config.toml
n_layer = 15
d_model = 224
n_head = 4
n_kv_head = 4
head_dim = 64
d_mlp = 448
vocab_size = 4096
activation = "tanh_gelu"
norm = "layernorm"
norm_place = "pre"
norm_eps = 1e-05
positions = "learned"
qk_norm = false
attn_scale = 0.125
bias = "all"
tie_embeddings = true
parallel_block = false
init = "trunc"
init_std_qkv = 0.0334
init_std_o = 0.00611
init_std_up = 0.0334
init_std_down = 0.00611
optimizer = "adamw"
lr = 0.00197
beta1 = 0.9
beta2 = 0.98
weight_decay = 0.063
lr_head = 0.00754
grad_clip = 0.5
warmup_steps = 364
schedule = "wsd"
decay_fraction = 0.796
decay_shape = "pow"
final_lr_fraction = 0.0
batch_tokens = [65536, 131072]
seq_len = 1024
doc_mask = true
train_tokens = 465500000
steps = 5079
dataset = "wikipedia_en"
MLP neurons of a small language model. Each row is named by its layer, matrix (up: input weights) and neuron, and shows model dimensions 0-223. Each number is 500 + 40 x the weight over its row's rms, rounded and kept within 0 to 999. Numbers have three digits each.
After each neuron's rows, "fires on" lists the tokens most often at its 100 highest values on Wikipedia text that the model never trained on. A number after a token or word is its count.

L9.up355:488490419530514501546552484492428470420528505503438443537542492533514532477492543575495533522443480501463510495533536508417564473512524524480534536521485487389489518510399554501465568463550518488479507495509555499522479478535458475480546526549459528429542463510539576525551465517503495546421495543523546532541520522495504486471542545517498591474447482501461490474454503482511477533465477515526503501544432470470447509498494497488470577556456511475570464535483496522572462560499500558541450517512578523460502461482426487530608481525515436494541428451476499536532445496554414520528447512510457550485494539551520491509441536464393457515516540391493516507520414501551479530535
fires on: " j" 34, " sup" 14, " V" 14, " v" 13, " em" 8, " app" 4

L12.up263:470506526502518487460450397463469504529508532481559471538495505493394545505492520535556514462463474556478524583509506509469492536503409558556500511543527507496526515525429549491540471431511573461436446483484547492489553525545513486477479509454483542510578483483518527543445468476541441476438544525538491480442470496468475502556499556446516518487540521490503490466435503454469499445416495492537578466498558462425573466592525524496458539481538450413525542437557549497488540509492551543497526539567502480495444525451432489518560504469481484540476504492543540601449449527500547489489490537502495404458489484522549435527594534491489495499449543480523439518413531551502507522512
fires on: " | " 58, " |  | " 12, "\n" 7, "| " 7, "; " 5, " appear" 4

L9.up34:602503524467499584462463490491428527519499493465481534455538469516486481442473462542515599538449500463526489522546531492426509438464461428487581459464401468414506481490549613471477529517498580459560445475515455474510483528529481465483537539492499455525563463394596562513537513547552538507512514476518513435489560515509464514485525495460475513505463512554522481548453503456511447517489552513549509412563431503480524492506508475506451464526486485533477493522518520561532476528495464532475462532516430423540516493498511450452547513496490453567523516490509520497490477509475509461569531535503551572444493459549472564469463520467447551532463457463523472587496464493553502495584
fires on: ")" 36, "er" 29, "a" 18, " dep" 12

L6.up115:612501373527479542555504467488544492478467530494534519498435563528546481511474570538522528542476484520469562555520419438539498486602490531515506488488447483450473490495531506465480485521420510577482498602517492497439553448494457466540471470489431550487504478543538465497482579460523554487418428543589521512574543511553483504491449485468472497539517434463497537459476498502562559506487539472464500540423490505559508440508476489470466445474541548495449587526522494458550447535538532490474536459511515545480558455495512445533491515516457553458489488483517489492473511558520503530435506461492507452518501561520437521415461519467542471440514518477480528409471444550518495514489
fires on: "St" 16, " St" 16, " st" 15, " President" 12, " St." 11, " under the" 7

L10.up184:526556508521511513552448526460481548492483503511509552508482485500488546558486484498475411489551505550519510509522583412490540458465525451466481472523491480440528429515484535446488566538522476510451509418507456508495525500533454448431581511470464522496470505475515489497543458504467433455487521511659508460491580436504518494510469569455451468426514507488513483487467556540469553465489522478512520495505535459497475452518505488488516477531447475600546478498463499529571512529503520441520555506510447502586566540554425574515517482480484481529521527528490472532505469549528529477479488480477463431512454512526548419471376533469543476487429456444515467640497479485486453518480
fires on: "w" 13, "i" 12, "r" 11, "ir" 8, "ell" 7, "f" 7

L4.up283:513531525501468491533555488505461497460527503457502512479497535545433582541535494511495515540451516492480488569467516490501507460483467542549493474591539480563520478512455506449494550561514491403507464551531480496574457542540437540543527512504395537538432486513578420531485539464525483476524501458555501479548545502523498504524490521505422464409512422487503497520470535477495489547535465564524570537456480485392493473531450521477474517572478481453510510590500482466533503526536491520549487477510382515438454455529511551566516509461423500462537489496477482499391473449507512512582485485461477503466505481587541476390507524484565508472548567460518533460478487509515524498566
fires on: " dep" 23, " Sal" 23, " School" 15, " Ol" 13, " l" 6, " ground" 5

L11.up265:562549453480527479479568476420436511510458459477509472528442474481523559501519496395459451502547509451528547482543506466522501391516544502462512524562514510520535499513508568488527495548512475517492512533502407504557463499526476494445558573516560537510498493521477515468482511535493442513475481526527508517512419499482509517447566567520505491544497612506463527460491471503429541475458496435510579507461519458548530548486503586476512445466458558537508512613467474518509554532454508476473494483465426480524559463503515531515507508469497531537504520494517426517495497439529473509548471512493536480528523444481535432457448540491431501458433416356549442554491497455511420510509
fires on: " in" 31, "if" 12, "l" 7, " of" 7, " o" 4, " n" 4

L4.up284:553517495520453482377515413463470508545575500499531463551519482489454484483500454523524542534446554484462436478526448461531498477582481541541489590475521614504575493545407463500511496483512425423487414481484493489533449480503537557526431474456465540510550442545471507522487464534506532454484491527500506587486483542456414511499475525495513563510413529506530440504425474510472490512508415441488553495466553549435547491492507547457452527464478552445521554523529512526513544546507542523498496501470510558504475427438489526510457546520505541552520487520522491503561431451516535484514516500483509507565517558565444556453483519473465537515484563521518489484509487504492478467399
fires on: " ent" 22, " main" 19, " qual" 18, " Top" 12, " pass" 7, " test" 5

L4.up313:513478474480503481474491466456515528452552429484520473589506506537492485467460446510517528522507565499492552496541424552446459536475456497491452556593436452501526528534458590508435510547477483521512471569519449506470455506540541531505498491547423509480545442542487439445485504501490462485483521535501487568439554557460446479501516460487496524542521536429562515566489489514478492540548546422455484460505462366498498573462545558510524535562506481493427487531510471568504477572507532509453571471574496520496516502485491459493513469575456517521542505553542472494508505530537417546549462426535551487467460463495462493421469464498479549534484489475594553545472407484485529496484
fires on: "t" 45, "ge" 17, "}" 17, "p" 14

L10.up297:420479449530432550510497492508508491451496491452507463509496497542458527505458421542506501497545463547483524572502477497483498493505464504563490543466499545542528535533485448501524554558552431502460487499501502526493531534478526498456469512539473458566482510506567499448403495540496528514469523451495463558562500543528529514600465488457505582527474478426455486432455414471513552479527528574477529534496550493524515448550463578445417498555481492479481527459565488418538465482434544478527511507461483603473529549493551471576507494538487563526498450487489493572458453482481555534501451504571395491466535504431460493427496521459484494508549539528552466467468455543592545500531
fires on: " en" 34, " En" 10, " cont" 8, "ond" 7, "id" 6, "aint" 4

L5.up353:531473487510493555452524401506448504465522456475456417479515479545484530516537448504526485522368458490523581484485524528509495457634527539520472489441533519492510548475477571553500466469528442512440451489503481505468552483506466429517463590531502493418513475578498581527428472478608515514445504485468508498493565458500462496501468575500490509500469463502563562541486498484502529436465437516532573482485500492520507486553509484489458463482452476436480502547520545405558517484509531559491478535512517559456493412533512513506494564485530481512506492482522466554446496483512525546430441521522414482492517549524551438537524509433552478454523512462527511502466485550569505560526
fires on: " sup" 25, " v" 24, " inter" 14, " cor" 8, " Im" 7, " Ne" 5

L10.up192:487491506525475502443504468472476510538532498545474448518519454524549548420619529510535502489458513454522462549464565515432527558545519530513545634579547547505488441525415529536466562486514488476486539484480488476510452504512423485469477519484498434466470526464470500498445508532535565549420517501542482431473492533438553461528481534491509524503493500526573515496452527487479483458485503523543516532489528448557517550454521518480532475567510492445530564522441483446541431536448547505551554413544477478473466504481454515495509540534513502417570492504462544513536502469493428447501440536477450523557527514532575506435464534457544554474469449423590444465468540538522494529530
fires on: " P" 27, " | P" 16, " | F" 9, " J" 6

L12.up323:453521443466502483503525436545454588455515506415542488493487480467489567484486482474481524516511471503494503524559459525402504475521506505582499564513543549449490500492477538456494546478442495542510441460574474550509519482486450414546488501456555472571506520516516519483517482454522555455433592464522573496483509537486505574491473485478476534542518542449576574498478500486560589529600574515510529528437418544502509543586481508377439501542494523460503469535541490425569458549482517493452553509515470453506471479503447493614545511519486531514442495460507462494486450489478482529478459508471491470541498517467508462437463529522519524500516556515487435437478497500512509569536
fires on: "2" 37, " cont" 7, " E" 7

L9.up368:519518455515519505533500494502509500535501521496483497544448504398488472522519472552425509456501535557447502516542410449451509512521413457558542499497498486526566508503468460464474530518456536570483452505546540497591491520615548534491444510476478444530544522571505459493475464488488559526516555545573483540542501517456513472549456501508470476503447549532591495514625502465426504431528482480501516557496465528470473475504468519492503433565528538486439460455506509532487485525454506502544496484505545557573542540540496458506533426525483436517464498511551426434549438585483577479526462507466469434508457427470455493491508530481571466500467499485551441454551444524506447461528
fires on: "ab" 18, "erv" 16, "umb" 8, "orn" 6, "ig" 6, "ow" 6

L5.up369:514515508468498495423467495502465542498456487425612556481458482460445557503455515489515472515519594472494431551450521480479526516453479452509462439555568475537526571497507523479501457456507505387513518547478451493552405514492521460488489522469427463484552504393523560492485528497485500496559525563475496510553530534433524487523484527492488467529501490498466442493422459526509540451448527473521530435549537472520491561571443521492473474528494495473521499488515530539535558478543444531427519530499428577560558565514508516440495435445520528512462562519482505534472450484454569514490487459523579452508463512532445586495480506484568502514451455564490473543533563477497485577510
fires on: "s" 98

L5.up247:449551370469515503523522484499464480498551526505478387499485558481487510613468467524488492525492486474521498500449432545543538509492483482456519609519526463562473572530451521484511510474485520516538479541546476489500516471523450481472511555521468527512473462524578455447465533547463500536436528452562491539488471527493557490534447510507487500453527485560514485505558537482490547493559583562504517565485549495494466441467521495479507477538433477430513506552452483473518430450499550488519511505496537505463494422525502484549537579542379459514552448537487442504548412493495425483442550458511448443536486505598465557466479517460461466478507498564556480475446495556485488461514
fires on: "ind" 44, " And" 18, " Christ" 14, " Gl" 11, " Ind" 4

L12.up154:572536448549519535568519529497475508531520475475472501576436507505550469519505486548525443545535470486435540513441422551511434523591507525472491516450491422400444530449403497505530547568457443529513491514527526518547508556491520527457477570463457472468505517517527488550482476587496453560453538574484441511511490455485500393521442570514498522579526466512519540433418490494529442503438475546508462516609493511568519496508424518424484522520505525478455474545485489509567542510581470522460525497481520476468477437532531480481488458517449552494575486486520445515515452472490490553513478491430476463468499599475506494472499533477550523476495495445500497511468461525484533495483
fires on: " d" 27, " St" 16, " St." 13, " en" 8, " dest" 6, " det" 5

L11.up9:564484465592555555505539444546423489486524488493490495506503550543542503466482500470552500541487574472533495478452487511468514510526549482551458479475465542504571548553528476499516490499480479443426455485529503477489466481484495505475501491513486416495524489466583457421539588503430496488458426455467581499555502448490522447484471529520495512493566435461448531563547508519547542579521467546533568535546465507428457434454480551509433504490454479454518453525476466457513548529512522563477483522497503466491528422432503443469452486514450521540520449456437523475529492505484510600508499474532499491621420464492507518549472510466469542490506412512417508540425513539513533517559
fires on: " un" 36, "elf" 10, "very" 8, " some" 5, " non" 4

L12.up386:449460516478466449496541432480512521493557532496445499524496506507523439446490535518514492468523535534551524530490460509512511482464476475527424506524417597440510588575467551477502544459424467473526475513476503461538445493522526556427397470482448492475513524473531427520429531552493485427472496526503438467471580516503515501500449541524543462508496534540490500546474568510489462517474612419528493485467499439523480513478537523540534507462523493554507512608435506557556450459455517482453595500513455539469549460503560552477503520522506530479436504531493539505495510426510431525463586517573527443512502462517544576519496512465481514459541495395485546450521511524513515539510
fires on: " $" 28, " | " 24, "(" 6

L11.up189:464532447490523480542509482379530564499522466563464536423472439489495533527478448514475563523491488497502571495526433450551487516516514565473501524439403547524529533485473487511497535530593518544543453442547493492509473524477467503502560462540476501460474477446523555528458528473522464510529555564506582436521513486461523575567455439456506450485477512500553478447548464534468445516501531552477522448540503555559472445558577542556506484531509514431420483515523531486446555487511477510536574464479507429504549462511517447518519532524525582459489475524483496576560488575520557562456493514472571458485498526476432529469482516450425469508469513512471425477423478501495489510503
fires on: "ov" 15, " poss" 14, " prov" 9, "qu" 7, "anc" 6, "vers" 6

L12.up165:485490517461589449519484454523495454456500485508473432508496530543464512556554524517521469491489408503440505554501428485536501481484514506485498458461455449529466465497508475484497532504537504448451479481580463476483508560491427518534554513510384513477497442455481600430454492518531450536534565482531416481503564434504438516559488510517348467527466555544530533507496522569500548512492543566469535514532531488533519511525583507479517547540482582483490452521527479516589501475517466525499512504505446540534521515467490493528566467496414462465485537465492466489512504511431571558424479486528509470458495481500514571456489508463473476510559505393478477520459534535507440558571
fires on: "–" 19, " wh" 12, "ear" 7, "ust" 6, " ag" 5, "ol" 5

L7.up294:474584529543400566531457478533489518528427537518540492531486519591453559487510520470471461500402567481518464524497491481483557443498523482540504538531506505485493450557473494510498500502499526567467466463514477397458502506497534507426494601552434490502453485501537523430466478494587501491500482455522568527492489520514472529485553524553484537472459616504520496570567468491446602541415437532494553453522485483520508509467552512460500542510427462492534452487516447452508535549494441507480504539467515428470470435544545452498497483407500493541601493493478439502503501486541479510455516474548474561448536455477537470512489542452501509470541448508558487531461440472552499498486
fires on: " " 22, " sub" 20, " inter" 19, " |  | " 10, " mid" 5, " ext" 4

L9.up193:505423543520493452485549463516496450430558515450479510481490423562522531495512500479530453495511495523528483532530464468447478582529469446506530528484431533444493486501489478467414501519542468542445455491511487528514516498523428463552508566528486498469435510474521535517443458475608485521484510556549528502488486470558516538542507518488460554513474494474544516463581508508524529506525442489473544546485348510443473540570583522482475489547571481459535485546486499431551447456504523504479490495557494489508492494601490474555523478470549472558446454516475449406501488448511508554476511502438405539546484430509545478500474524483465534520562405503543517465516506503540497599551
fires on: " e" 19, " te" 18, " E" 14, " &" 8, " de" 8, " Ju" 7

L4.up437:543483445519489560547516527491512557526514469502473527565502521543546494524479521513486513484519496562530485512527498521488570444608463535477492501461559541541509557535486575522523527497517499433566541462453402407478492504491483502508549489492477474501549503454485475492514463531396474451468500561498442544451503514511503395437501462492451530443521445540510439544496519481536462627591458469455531473452455517468470477504481491577532490515509469466573495531478525517505583465577425475465537475500461482525513493423483488484486423469495501537504548501517484526450527567482438483533529499517444457527437478507474453520499531461621457437448522454516446579533505497506534504516
fires on: " India" 18, " Australia" 13, " Indian" 8, " Mal" 7, " UK" 6, " Australian" 6

L6.up337:537531495473541520494510402487467529480481509425493436500463478547526578445438456531534471567443523520561503475468495519457549449538527514510502500507525495577495454475499511512497518523450518458421527483509435412517541477466583455590487510540539514526517496499492541469489475462503487493468489463505595517511577518444472527489466541459506505449526420571529483498511466538543480468537566484543506452521526482488492581569506453584529526542535516547526583499486505499488559445527484565517562493521523529464542479444452410469448503534526471439537524537502495534486504489510415510496501502554504452453469514617402561478446539475487550467442522514519562531451543550549470484531
fires on: " rec" 15, " sec" 13, " mot" 11, "==S" 6, " members" 6, " arr" 6

L9.up348:536512515528493491541526471497468476400519512448474543485505487443514493574469461514541482452510542569466477572571529516477508479451471482558501538586506457501518521513472491459512560537476512566509501504492536518527451490576472484583581453558467509577528507477530504501492461525525453550504610510492529531546481506513508438500457473482548492523465532386532436503471493510478509485537522487534488490541524539456516630467441516462549486495502449459506537479465486527421560511472554531489502476526434447576571544453464481468591470453470504468490570482519460441466502552512483522455517398515489481521460504442480437472442512460477445551499440544564454525531439483554463468499
fires on: "ig" 24, "ab" 14, "E" 8, "–" 7, "O" 6, "eb" 5

L6.up344:499559518497514520431536402430506470492537514471489488528536471512455454557501545539474584525494512514442499499555504519480553467562516578566516452459529527519477498475397459506491507474504522523548440491551495530453431558517458518510478545563529505534479517542456450474479527463479513484485522477455517484444560561522505464480590499477433494447489544451586553527516465468543475457506522477597534494493443455532485522462523515517443552582515472403506529462423442545498487502520501476484539510476439475527569466522471470558576517477455451526549450439487471536510462490596541541585470465419438480568542504526509492490516522454535489467471491507549461515505440498542502489570
fires on: " T" 29, " L" 25, " P" 15, ", T" 5

L5.up120:586565496583541590515517452458419506520490480474513545558471448492505500503423485463483562522501514521457477594496500482477423537518507547549548520529506497504596500488495469516532529469533498439517538539458492424508474506531518491486522521522509503451597493603502499456510448473451526464417476516511513525479538584499444558484528516417473533505428502443556452488502500510419504455526514482433537491447530536538482506518510468543506472449507529482551533539469425560466525508488510524460475445533509504450478486463485491472552503436429510546502437500568430571466460448523462498532436494497438508506489500469534611537459506506488557470499472484552498545529486481468492474383
fires on: " ext" 32, " exp" 12, " ent" 8, " opp" 8, " high" 6

L11.up156:529492431537509557485514436508457455487439538434467451513551496450492516464468500429536507494425505548480485555507538488518606535554507495499475468497490472431467512477486519509516509585479555463509419425533448526457535533511485535518428475495595525537535478455527482514423567490508493502500505513502482482566557489533497495494426521493535494457475472519474474502452447504468535562496529551499523499484591469583508558509519566549541494510533491508434472557543548543520572549497541528478513457475520539477468461427490482436458504500505509462545470501525503532438500511499425519499461508547542466448412564452550463476469542462583561403462466464546467539404535558531473485460
fires on: " g" 34, " f" 7, " contin" 5, " occ" 4

L5.up401:438515423510489452512443454503545516486527500507533424467438448476512512539519459454478554456475521495537487487503513566542500468527422508514514504550508500578526534483428452430494513572447484525471440601589473560461496479490444460456513525499477469533627480479503501515451552573533517475495459523540502493536514500536515513486514528479495428490478488509567509524558444515487497494495530533527576452557491538504537494432514525505523478449556487477434503582490556495518530453482520578456538497546457525527489454525521402482588456439506403523506423515599479559542497516551421458518593481503475493494485511495495546465454490491498493470467427497494464535470509512515437456513
fires on: "." 70, "\n" 15

L4.up295:548568431468498507506438470514487509490464434457491544604537517521505474450522518400522567556535505569530518525538465561519499473524500453497547472478459547504421514428512522502499532510509537487559569502497453427473498533510513458570546591518502443547458509491536499432485466581425488528526512532523501528491475523531576413488422484522488490478498484469519504566485474510528512528488579456531554511447449472460535533542529493501512449499524517449489520506505603502546534490542417480444515488525481506471575487471439489469506459541435407494492442525471565471486515516496535462508491495547473537550458541497462568482519510461512523451520393475514550534606494493492475503571
fires on: "gr" 21, "qu" 20, "pr" 18, "Cl" 8, "St" 7

L10.up37:543513441529514546416533505473473544528515531520493515527507443470438405507482408497555534512508480456518537545538435521494564485498524493480486506486491506537489527514515502493514568483534539502470577517473549457534462460520537510516434525496553477557522474497470580522519560508495468439427516531446497558523473470494528423555468469520490565557508470468523584504598466543520483559538515449487484494563446530415552494490577571487512458489478503515503472496519487485545486468531401438538508490468469478515503489402479473518575436519498492540541417530473512498495464590522446471461529540489468470571449448557375561526505526478468539488456530442473517519519493538481508427540
fires on: "on" 19, "c" 14, "am" 11, "uc" 6

L9.up375:497546542550553478495489544458515526538508484510551543522464525535538444425436502465490464456494583512484449488476562558479511529510523465500487518437475552540508513508545545530491539510538506474508442540476468519508509478527577473556623528518395464497472436478519562466534538508491533498393520556450481417489534526489474487511530483474485463440532545482516470520496428534466569524515567445498501513538452512526468514553548491415439531439537519512449487444483533472592519518476482460420444495486444480488531561435524488512502514493500448484499449468487460471557482484536493527457549454529528433549423470547451531549475509495467580452584473594468487574507502494476518495548
fires on: "t" 18, "r" 12, "n" 11, "s |" 9, "on" 6

L10.up279:484522509485529546463431421538541424468520460437504465547473389494467465495539459506543480477485467506528500516505531482524535498597484420535519500484486553528455420511433491506524536557456498545486543477507529479537477480451514431446492502472481466541530540454499473484474506559550523524468467555529575561458595567513517473497474502441477448386526498531512478475616468487446521473485489544544477542540462479518456521512519498457534509481463493468429554540505499483559507428453496530550564472468481526452528421549557456497465561502509516513431402468471471545553557577521533487494561499550478463561450494516470491502476476449504547454534468507511509508445480562525513456446
fires on: "," 49, "." 10, " pl" 6, "o." 6, ")," 4

L12.up159:567520566533454483479453417508433502496518448543504482522481450442529559539475523517520454509477481496518459496505444481504487476481418480660554482560489498543583446491507484401519536502533477500511523474605563524590423466508496531508499483503494532485518459534488521474473465418526487440497401464511528492440504453479510540542550505499468518575472544484536436490494528519461489444526524476525547443412491497456526461486511525454489501543523497490472511484506447459461558562442462498533554447568516494518491510492476511535591415499548559438450497560510421505506502514518529496487451467552493513481525471440573452473509522464529511510522520451504551476466540565475461530464
fires on: " | " 30, "il" 10, "ul" 7, "b" 7, "| " 5

L11.up380:504559502463516497417459481524494547517511483449482500615479543458543479492500533507601534476527505494485450493528479585479524531505465520456516541531426538500503491532494529471508569420523424433549456430566468466483521526516495562481473539548499485548539460510533499402510505451477537524448489467517548572543511481475424497550439507535470424539511442448466447527551506404514526523520519474479504498545472525434450481446468574441468573499403543503495493500503522549565476534504473587517472473533501524547505571475423534540522476517476472523517502462502505465540477539578509443459506444488535530494455443586507484515507492473487596466483479501511477586473479548493497539487
fires on: "p" 12, " up" 10, "ld" 9, "t" 8, "x" 8, "ced" 6

L10.up350:488494516498532584488524483524503551518527494501567525566494503594468532489538447558527458528465538586512505570414467512501618561437534553515484525532512555514473426499453584449525518542457590470484499580530446450536513515509486496494424595532484453536473478435457465433513451522486495451515462481479462523536428552441483509516468467490529529534501518456481474489546482477514502449577486484512469510486524407514419491553526464445484476515474515470480474498516468479469531549592406502468512516516498481478507537501496465506497458423535464524445467593481513486533430503473496490485556514504516479465456512474546486482453526455576568477446454567533553560476526527501484501511
fires on: "re" 28, "out" 11, "s" 6, "t" 6, "r" 4, " contin" 4

L4.up166:472502536547571510455433467496431536482524507494493532511482487567503574541529478574511420561497581517467520556462517466528495563452502516477499525466503459473507464478501483499505521437510498400482555568517516463467487556543514413536468570461417445453423503447540478499510487536486455406535537511471487438514553507525522518549502525545501446512504439527501484545504534562548441464557458561506494529494530524547483510516537499439436510463487472412509511566501514472523415499576481538549445507493504494468533554502480509472572500522455555461512529529503488455423461522515472532457504497408459474559496477602511562463494524498464552545519523408522464519435442477493489549525
fires on: " Sal" 23, " des" 17, " del" 15, "olit" 8, " Social" 6, " Del" 6

L12.up199:516533484539477480411522488478537439520555479447521496510521446504507488537474523478463497564523429559597518530482523521553497557477500503508566492490513556530560480507438521462455490413484534514506517516493546542435480487518493522417542549516508528574523526516442425456522522514485476526474525546517497447500472556559542463455557533453494528464476513476531531499422508493418521528480469389631498446498479457526590510518561491493437539536485481493491538539463502462457487529436581465449551549493509525457463449499579511427525499527472523510569492523521485500439440490538434539515423561499480466565491456523491549467403537474467512450489470454546475512504483536523454520538
fires on: " n" 66, " P" 20, " | P" 5

L12.up57:465523524557482424513494493520493549431574554497505509524495491505560483478487553558512497474412440527502530474562580572508516550458452501506537483524444467551473468550607465465410558573543509435547509473543514474506434525597473495485510488567475511529543466443599474555459503503426508491479456509545503562502466487482537513480442556486506516473484483534393503483461469469472473528565513450460513432568458444490502513509566534535454521562557446456462472536454552544513439464510528486394529499520505499553521454444514516459507492445451515496564461550498522565453516512550524516483520491504510462515481452457527494517524481478555495486500509534481426500527532553571506506512
fires on: "." 52, "ed" 6, "m" 6, "(" 4

L4.up91:494497489549464503502500462475444529455491434528522443527385590479534564467533567441459501485472477518514518596464477517480525521548468476439480525567542492490487499509431601506500479500456520506423525544455458494491456548511497435478461531423450497476512461465511488520501526470544451520513474551538519490499455519464538455527495578543543504514514514573551437552526459488540498426489468467513505382553417424503499436585512485533466502509476457473544558517508526491545541470456495541492586506475484530481594537462538481521459473488481578526445517548544501507493485532469437455501538508510536404536475531585506479502509525509513519418539479469502557503563507474556471482503
fires on: " from" 26, " between" 20, "% |" 13, " % |" 6, " | USA" 5, " | N" 5

L6.up390:571530554465513436470538496524496527447546498434478437503477475445479479498515522501487426517510466473606447486505532503476581521502496456494488528505547557536555552475486501469484498566402484494460530530461484541556553492554479507533516438544505489407451490534493548426482490451487480483445488494498514563597571512475430467586496481466516569435480471472519495518483496577477547569500474456522614519587500473459442462524502550470492540572475505522519525477475501551521549518465495533566526435532475566478499532529505523534457454513508512535494468508537443439438451461499501603416485458493560444485440491491496496492524509482455456445506519467518522456483563537521465496455
fires on: " she" 13, " sy" 13, " like" 11, "arly" 9, " having" 8, "ically" 7

L4.up52:540501411447588545535541470512479589426540465507441466454495534481518537446522471490468560456489545492542451524462473461499536501500478504451484568504527472438496469570487559513506547465475444465482505531501468392479493523481493468462508496550514505462448460464577479561508529544463506480446504510547563505509498576467525477463440496425470453526556472519482496487475482519549539567550552484552602504496558454509465483535500471497461528484417514524579532520457402484543433502471428462565559506506456467517596507507515501467484544493398482515488512515508485472495478552455456508548591437522476490499432504553482520447488501495496516511446487500532535534582489577490522481523
fires on: " people" 16, " children" 14, "ames" 13, "ess" 11

L4.up21:563501492529473564472444490509490483425496496477451466483483511530446592509474469553542502516416582515423478489515519517544452549504502452479535468517532509504523454445481402495481536448494440412521504534561491525459507489533524478597533537548515462515536512488589557476488421459490466529511531435447499496492503484534528526471472543525492507528467516495487471524556505569504532534505492595539527482413456566464571584523524565504519554488544508457506467582502577458499490508436464489450487472485468556470501419522524456459469467515433446464509439473508471479441527487509577600489475512496458477537499481475480469477523541434448540496460504467572477495470441470520514565553
fires on: " ex" 36, " Ex" 20, " Sal" 14, " em" 11, " Cont" 4

L4.up151:537521518488533400578492424412521463482533492519467511551513539446461449462569572479462513481468523491506528522490517525506553541460504459465491557489576524483522524481483479517506502536535465454525565546493509434466483520552549524503501483508396461440495493457509492536476538572434471487439545524521525545527459578479568519466429461501511530461549494491466499518575459528457548510511576482579490478538516440509406504466502515459532538496462491522478552537473550560485503520478572538497501508492528470552552506544488544505623471503502475514522473525548460502491474461441487514506501452545410533550508516543510572408470489464462466486441453444511478521474393520464499579543
fires on: "ag" 72, " vol" 12, "par" 7, " Vol" 5

L9.up47:469499474592482554495488465418525483496501446489562460477365490561490479475568385450447496483477520479570511513481506550475494470594499478521488485585446487593477547441411522437521490529461544529464471550496490462558460464462531469471499484448482430505470487466537486565511521533531508558521486539532563488539543503527579434493516526432515451494519477497494454489565513580542526555527545522451474429525438514460470511533542512514544449529546487536523515532486480445519542478510540552512553488493510490464469475487461527444472445525464466475535421502492479520582543539479552462517588516548490429520445522540449490521445526463541546517556456516482467496485527515509488481494
fires on: "er" 20, "==" 15, "ist" 11, " family" 9, "\n" 8, "." 6

L9.up370:530520532520562522508446464507455487513512408405503532550508527541496546500496443567507502501453559500466451501475455462407528473510453449499508501458495494496453494454527485509505491497459530483471434509595387421493491433571561529557456461553477537558557478536504463517540516482511501521514490476558488465470450547449468527534488486460535544537526524448471420561410523523548577495499452477523497532517521522491551498516552531463467527499488499446534530521476571491449521518455403488442526493460511519533513448525456439508476496497480538509472554497502464561431455495521492546437518468538516463499449474422486529510454515500547550512492496453573432565448424512548441593524
fires on: "re" 20, " of" 8, "ross" 8, " total" 8, "our" 7, " cover" 7

L11.up421:478523448624562519472506421460542498527553500466480468473515453484512504504529484508585514515464516496497435547580513559474515567533514421508501546504476467531451459490440483482498519459491577473467546476541413487506477506473537507524435522478508462503463521493495579556503504461528475534448532499559504527497545476524512513568475476497467454411533479461516531504592405572520468563458520507476474520528462449454472548507559469486507488493526550488442483512464491484486561462469493521441569474478511422489594463526418512520566535519501464408571487490498433566491505538438532546526500525554511479488472441544531550558492521452502442531479479436492463525442536519506511504600
fires on: "c" 32, "-" 28, "ac" 7, "anc" 6

L6.up205:501572493461572476548532465508461518469575469518494502542495500515549539489501403514508444496481539584559520530529504482511505427504518521522532472485490514494465520520525494494491542424439474479473477498472516523509454503506567432577550509518541453509476503543576544484523419443517484456483459514482560544500561419454419491506578560379497515537534432483493418471492536511474514447515432493526523398514455495526486491481541493509475515513498523490475440551515486491535482550434585526535495533508488446484483510509482508395487499563438507542491426549542505496456471473541552552476445517486512512508464502591533482494505543473448575412468513533553539491500557518560444571512
fires on: " (N" 26, " (S" 10, " ex" 10, " (n" 8, " (s" 5, " there" 5

L7.up279:557518460453464592504514446492465471502490501502591482508496507493396507417549465489491518463486443439486468562472511477520463494489492466461465482564519514527526476534441530469516506503507451528386490510521416447480485540509520549518505549494450468431578421505552425499446568545522549525552467505514476554512454547556490472497502515433517512592516497480554472488541492470435600509505560485512513457505584446527566508501477497463512465472430507542562499537535403556531481466481481554485474517458544494501390489507535527539521458442465540542497522548500477513490515569494512557539572512524534518548501520444442524437454510464488576470444485501479473520484482545540501509477
fires on: " d" 14, "ion" 10, " ag" 10, " sub" 9, " |  | " 8, " population" 6

L11.up53:609549481542512548517482473500436539485547477538529527525482498508472411494493523541495528500461468564479460502508464493499513456523460429448488453561486527518559485554435516425492514524509413437489488553491546492487485543461483470495553544508487539528557441578565570539508557434519503436538447506423492444557567539506501516505523466542407525481492425444500515481538506580471483519521472530531617492429495528417551479469473549455423436477495520524531465515488471448507434525526537490472469536559468516500458455433477528438614529541503476515496527498519485563482538538512416487517473501520463498493529444517499485457517497499515496535487576464523482492479517532492433441530
fires on: " l" 42, "al" 11, "el" 8, " Th" 8, "er" 6

L10.up131:561518459539445558521535447593519542529520520479474526522485487565473525486468510477564469550499530531502498439452396495495502478504467473505510563529495516507472489488521582515532527463514385498523450531443431436565494479484448509476485473488485485521534549475577459488487501468561434428525485506472520460567536571466508493527444474476550489451477511503567467544483452476521536509552453541572495543577509442506451411556534502480441510506552464531499497532528465511504473480491508446508529476527449583452567457411464501495466513534477473547469462500439404445444493476442521554535573465533444505520522436504455545529521529478479566446491517533541488488472488526565410522498
fires on: " No." 20, " On" 18, "On" 13, "ue" 5, " Th" 5